{
  "n_layer": 16,
  "rope_fraction": 1.0,
  "tie_embeddings": false,
  "init_std_up": 0.0282,
  "lr_head": 0.00671,
  "warmup_steps": 200,
  "batch_tokens": 32768,
  "train_tokens": 339700000,
  "dataset": "wikipedia_en"
}
MLP neurons of a small language model. Each row is named by its layer, matrix (gate and up: input weights) and neuron, and shows model dimensions 176-271. Each number is 200 + 40 x the weight over its row's rms, rounded and kept within 0 to 999. A neuron's up and down rows have the sign that makes its largest values positive.
Before each neuron's rows, "fires in" lists the words (lower case) most often at its 100 highest values on Wikipedia text that the model never trained on.

fires in: "no", "one", "nominated"
L2.gate98,116,183,229,273,111,204,216,177,240,222,173,217,141,105,250,174,213,192,165,199,268,164,211,238,153,253,236,333,138,214,207,209,254,190,244,199,235,222,198,273,189,211,145,202,195,180,193,151,71,205,207,217,235,273,182,200,263,338,161,219,147,208,201,164,203,161,166,212,215,188,130,191,256,258,196,205,205,210,233,181,170,179,218,253,194,188,262,149,128,197,258,266,208,207,209,181
L2.up98,58,213,210,211,187,221,261,200,175,192,210,202,183,151,174,177,180,227,227,261,289,173,203,220,182,219,232,200,169,190,163,270,198,121,174,198,195,221,122,220,231,192,150,218,218,137,128,148,168,188,196,144,206,265,211,201,166,236,204,196,134,220,201,154,214,161,222,194,186,236,136,186,228,224,161,209,162,157,229,155,113,218,195,204,175,195,168,134,221,174,226,244,145,194,272,162

fires in: "mississauga", "isbn", "across", "israeli", "israel", "decided"
L4.gate141,230,206,248,177,208,226,199,161,205,174,208,132,182,195,71,226,216,202,206,174,112,155,213,224,188,228,174,193,161,189,121,180,185,141,257,210,209,223,214,209,201,166,242,227,227,144,150,237,167,192,180,156,171,220,173,236,260,163,165,221,222,156,188,216,189,226,211,166,178,74,214,348,127,197,164,215,188,152,239,202,153,207,165,231,112,284,180,142,207,224,222,213,223,200,193,218
L4.up141,225,290,108,247,231,184,300,138,155,192,224,255,160,247,156,236,289,245,215,246,232,164,183,225,146,120,134,197,172,234,251,187,173,195,162,229,193,170,120,203,274,182,234,204,214,238,191,191,216,238,120,97,105,205,225,170,116,182,179,188,230,191,178,153,221,158,187,152,194,214,302,207,279,175,265,224,206,247,177,161,189,178,172,238,193,140,170,249,252,225,214,207,196,247,273,167

fires in: "de", "du", "d", "à"
L11.gate259,234,191,221,262,202,222,195,164,184,158,248,212,202,201,167,198,174,180,222,170,197,183,229,212,262,130,158,112,169,209,235,263,170,264,210,254,179,156,196,170,235,163,302,193,153,244,217,185,185,207,191,213,111,244,246,168,160,175,274,124,146,218,135,220,185,198,185,238,247,233,168,160,229,233,217,164,160,183,149,162,167,188,279,158,270,220,199,134,156,177,168,225,178,221,224,212
L11.up259,197,153,232,235,217,233,187,355,190,178,246,231,195,261,225,281,138,202,245,174,210,179,235,205,258,219,183,237,175,238,201,136,222,161,207,140,191,220,144,176,191,223,219,120,216,96,126,266,209,173,245,192,164,126,190,142,216,189,126,141,170,261,240,254,204,180,202,188,186,252,222,232,192,226,183,223,199,178,248,217,203,134,110,182,250,197,252,220,160,267,187,198,218,241,194,163

fires in: "was", "been", "also", "still", "gang"
L3.gate68,225,212,162,190,203,176,278,166,256,204,172,191,192,104,193,220,253,201,239,235,220,232,188,200,139,213,183,271,179,186,258,206,185,186,209,251,125,238,165,187,205,171,129,195,229,224,108,228,158,164,148,250,189,244,217,235,197,187,163,128,246,202,175,144,201,215,242,213,246,209,196,238,161,230,200,229,216,164,223,227,208,194,249,225,232,215,279,238,218,164,179,162,211,212,226,270
L3.up68,195,116,209,222,242,209,207,159,149,190,229,235,160,228,179,228,139,115,235,240,250,218,189,204,229,186,255,262,232,198,202,188,132,194,178,220,190,158,213,193,192,230,258,207,186,120,233,219,205,161,236,214,191,207,124,252,240,218,194,152,122,244,252,195,132,217,192,233,189,205,194,220,155,175,195,184,262,195,231,207,274,153,180,120,254,214,224,225,221,157,205,150,275,188,196,234

fires in: "in", "2", "mi", "4"
L6.gate641,208,174,167,222,235,186,228,199,212,118,325,216,141,170,194,220,189,264,105,147,199,141,175,246,218,165,266,170,205,179,220,204,231,256,244,194,202,190,226,264,241,182,188,148,179,199,200,195,196,248,229,187,195,130,226,230,212,155,284,198,205,178,151,123,185,210,164,182,251,155,213,172,228,205,190,214,202,205,220,206,188,186,135,210,248,142,165,169,248,120,164,213,219,178,209,229
L6.up641,213,208,136,217,185,268,155,267,110,162,159,230,239,167,274,200,185,218,202,225,252,215,168,194,107,230,211,144,156,285,244,161,198,248,215,200,284,167,141,198,172,282,200,206,186,195,157,239,117,203,232,179,207,173,211,187,193,208,197,194,266,206,180,185,144,196,230,222,222,188,169,170,198,181,156,218,147,209,177,268,91,235,173,228,198,151,174,183,167,131,202,155,226,181,200,192

fires in: "of", "joe", "alumni"
L6.gate410,292,269,220,208,218,228,184,172,259,242,202,251,192,220,230,143,164,127,226,235,276,174,195,215,249,139,186,225,262,214,142,154,255,258,230,246,190,133,165,176,205,182,147,165,229,210,287,204,262,146,186,150,217,172,179,253,171,176,209,157,248,233,225,202,240,201,216,156,205,180,236,208,259,178,226,171,233,179,265,238,277,210,214,240,168,188,249,248,197,235,168,205,219,210,162,214
L6.up410,230,262,216,230,157,209,100,150,195,176,128,150,96,280,141,189,245,189,182,217,201,134,245,246,230,252,249,159,157,135,244,242,153,163,302,244,174,148,251,154,249,281,182,175,203,157,196,254,199,184,227,233,194,174,224,202,182,184,187,237,248,253,158,172,225,176,135,174,194,206,238,151,235,133,178,152,202,263,211,214,188,182,210,198,229,150,117,228,211,215,160,226,227,196,172,184

fires in: "of", "among", "attended"
L12.gate136,241,159,205,165,271,211,157,181,269,215,152,248,161,200,311,205,185,77,174,148,151,217,222,179,234,185,182,143,223,221,196,173,220,183,237,206,207,229,130,264,166,103,184,229,161,212,285,167,154,201,198,205,179,216,200,202,205,143,167,286,174,222,212,178,213,201,174,242,255,174,208,212,209,276,152,145,200,131,181,160,155,262,164,282,204,169,145,197,246,154,200,196,274,168,249,196
L12.up136,211,216,224,184,222,191,221,192,210,206,189,208,242,219,299,232,177,192,226,119,200,156,230,125,211,202,218,224,251,208,234,188,214,233,216,181,176,290,181,249,175,173,243,274,202,177,244,132,193,249,132,276,174,230,216,218,230,224,162,197,195,234,211,239,195,249,201,189,239,212,123,229,164,270,197,182,182,129,153,154,216,116,225,254,166,276,205,260,98,194,158,228,272,138,209,161

fires in: "de", "la", "le", "del", "à", "a"
L13.gate54,262,203,198,218,216,234,192,197,217,120,252,254,206,204,178,153,162,217,216,164,190,206,272,209,198,153,152,211,197,262,196,199,244,235,182,214,172,201,264,146,241,204,176,198,126,184,207,189,170,204,192,114,163,127,102,192,180,230,173,178,55,277,237,254,209,222,147,155,183,181,170,239,319,136,165,178,210,151,210,234,191,224,194,200,210,235,263,218,233,192,185,205,188,221,165,176
L13.up54,146,260,205,237,193,248,187,217,190,155,248,149,184,221,261,214,187,165,165,199,221,273,219,186,188,131,187,172,242,197,236,216,195,226,211,191,142,253,224,178,193,200,178,130,207,184,223,222,190,224,154,196,198,136,136,203,159,188,237,223,190,213,231,251,211,194,229,211,222,218,126,262,219,238,265,157,169,99,202,204,294,225,198,214,193,172,186,259,237,259,179,215,278,190,227,156

fires in: "was", "been", "were"
L12.gate643,188,195,205,116,285,163,209,139,192,226,286,231,209,219,220,96,193,160,207,134,165,195,192,210,211,174,134,283,156,229,143,205,151,199,201,259,200,191,172,183,150,176,149,222,169,173,199,191,176,166,205,288,205,214,156,129,251,194,230,136,237,195,159,182,189,266,260,194,172,226,282,208,150,134,262,204,143,180,199,213,167,189,262,155,235,171,226,179,223,212,207,203,230,247,232,228
L12.up643,221,112,129,274,234,147,108,107,186,185,138,163,200,202,274,212,203,205,163,257,248,175,144,124,203,252,176,178,190,186,222,165,173,116,232,164,112,183,189,221,163,198,260,177,185,278,244,182,167,176,182,202,186,233,227,178,248,211,184,195,186,172,227,227,279,254,190,191,266,169,155,172,224,241,154,190,205,226,250,129,182,213,237,161,167,206,246,200,148,185,269,161,255,200,209,227

fires in: "in", "initially"
L13.gate824,167,255,187,157,258,239,144,222,148,232,188,146,217,132,224,215,284,156,129,239,263,192,231,201,220,236,289,207,193,239,233,254,263,189,233,236,267,213,120,271,158,169,263,252,221,141,247,144,198,211,222,219,125,144,278,203,228,147,151,197,229,125,222,186,223,235,139,204,251,201,140,253,170,236,207,197,194,155,188,246,138,203,190,196,204,254,279,195,218,250,216,214,268,203,185,173
L13.up824,219,255,196,170,223,204,167,256,106,205,172,238,133,233,197,151,227,210,234,189,201,179,214,210,214,219,194,224,193,212,257,126,151,205,207,236,189,239,147,180,127,187,230,225,178,207,187,206,190,208,183,169,222,149,182,199,232,142,215,218,165,153,160,217,237,178,137,207,192,239,178,188,196,205,230,160,282,220,190,235,211,140,143,225,192,200,129,201,190,247,141,184,224,190,220,159

fires in: "of", "tianmu"
L7.gate367,219,180,175,204,210,219,181,224,213,217,138,163,144,256,261,201,211,187,189,203,238,138,281,178,207,181,180,179,201,167,181,186,194,177,198,169,235,197,190,223,186,160,123,195,254,194,213,176,156,162,227,184,208,148,218,239,262,245,179,143,234,195,272,245,213,226,188,190,134,204,188,252,217,168,241,143,189,226,264,218,117,202,145,223,161,234,231,177,218,135,137,162,131,184,215,200
L7.up367,228,161,241,217,115,144,135,182,164,247,188,220,205,269,227,198,200,212,209,255,164,261,212,144,232,203,232,262,188,214,186,210,258,239,199,187,164,126,184,214,239,149,171,205,164,255,153,203,208,175,249,196,217,237,201,216,138,233,164,213,228,173,196,180,184,189,136,195,256,160,232,202,239,177,185,161,195,193,172,247,223,180,186,254,145,120,182,222,182,152,208,195,201,235,236,228

fires in: "0", "in", "1", "8", "2", "side"
L4.gate145,198,184,220,210,245,272,154,190,228,158,245,214,206,134,172,218,239,242,162,259,219,182,196,147,210,115,239,173,200,242,284,177,159,228,215,181,147,184,173,249,205,182,241,230,170,145,246,209,192,199,239,160,164,203,257,202,197,182,222,224,119,193,170,253,200,216,220,246,283,215,209,134,142,185,223,99,120,234,236,255,265,115,189,206,213,263,184,252,251,227,194,270,189,159,203,183
L4.up145,191,161,260,218,212,171,115,252,132,155,144,180,231,242,184,223,187,225,187,253,258,199,247,181,171,176,253,169,204,172,212,224,176,223,215,243,161,206,155,149,235,202,214,205,157,182,208,157,167,170,220,247,182,184,300,282,151,205,201,161,182,256,182,161,183,268,211,206,274,228,160,203,169,269,240,254,156,190,196,216,224,216,158,214,268,240,181,124,218,202,203,207,247,205,255,149

fires in: "more", "most", "grew", "much", "of"
L7.gate277,158,112,156,237,207,241,168,197,212,204,163,208,208,167,264,184,183,173,180,217,157,207,235,126,186,214,190,181,248,148,209,149,157,264,200,256,260,176,230,221,185,242,208,181,228,219,201,220,279,196,225,214,188,209,220,221,223,238,191,250,157,283,205,159,192,141,164,296,199,148,214,176,215,137,212,194,181,217,234,191,153,215,251,223,240,190,190,258,180,236,197,142,138,191,224,203
L7.up277,147,159,241,210,268,187,185,99,174,225,196,217,159,183,217,147,174,223,190,211,234,213,185,195,158,283,195,212,239,215,142,211,204,192,174,259,147,251,183,261,200,172,183,175,135,170,267,251,191,201,172,334,233,246,148,250,171,266,156,220,167,236,156,212,170,145,251,174,147,149,197,168,255,255,186,201,143,224,189,117,158,252,208,236,155,182,173,214,149,214,255,212,227,210,241,122

fires in: "in", "won", "lost"
L7.gate441,262,232,221,162,205,269,215,258,223,183,245,163,186,183,246,196,201,180,202,165,188,184,214,193,197,170,263,187,230,136,179,221,271,242,163,165,156,187,193,230,150,158,241,171,200,184,281,165,105,113,181,196,161,202,246,192,245,220,199,202,199,210,192,174,239,215,258,137,211,115,204,266,184,179,191,217,230,228,187,233,186,238,148,138,186,212,266,214,231,161,225,194,167,212,208,156
L7.up441,225,156,128,198,186,168,173,226,199,209,135,157,230,241,252,82,216,278,169,152,163,187,262,223,193,214,216,240,163,224,169,170,229,199,253,231,139,276,169,192,241,117,217,163,206,210,228,165,176,142,267,203,176,213,241,217,226,218,216,157,160,199,165,202,194,248,197,193,291,182,129,216,254,193,194,149,262,221,255,228,206,177,131,150,184,184,175,157,160,234,202,189,182,166,182,183

fires in: "on", "may", "mississauga", "one", "colonial", "hitting"
L2.gate74,118,183,181,229,215,248,211,255,291,161,187,212,145,226,200,224,127,174,231,201,217,215,229,148,173,234,185,199,193,265,202,281,244,155,201,227,86,185,169,183,153,221,197,161,190,209,303,201,177,202,161,255,168,148,183,242,185,269,182,182,159,95,136,213,182,184,242,227,238,221,201,238,193,218,240,151,218,135,201,123,245,130,213,194,238,173,221,200,129,235,217,216,180,180,199,183
L2.up74,125,197,200,171,215,258,218,144,215,291,269,160,177,201,185,207,231,128,219,257,265,208,266,238,166,146,174,222,171,285,167,149,156,141,196,202,260,174,203,244,143,256,238,167,181,129,150,187,153,193,171,233,161,247,177,202,228,168,267,227,141,223,190,191,173,147,240,160,138,225,184,228,165,195,170,163,214,226,235,168,277,151,219,83,169,213,184,220,193,223,204,234,176,276,210,187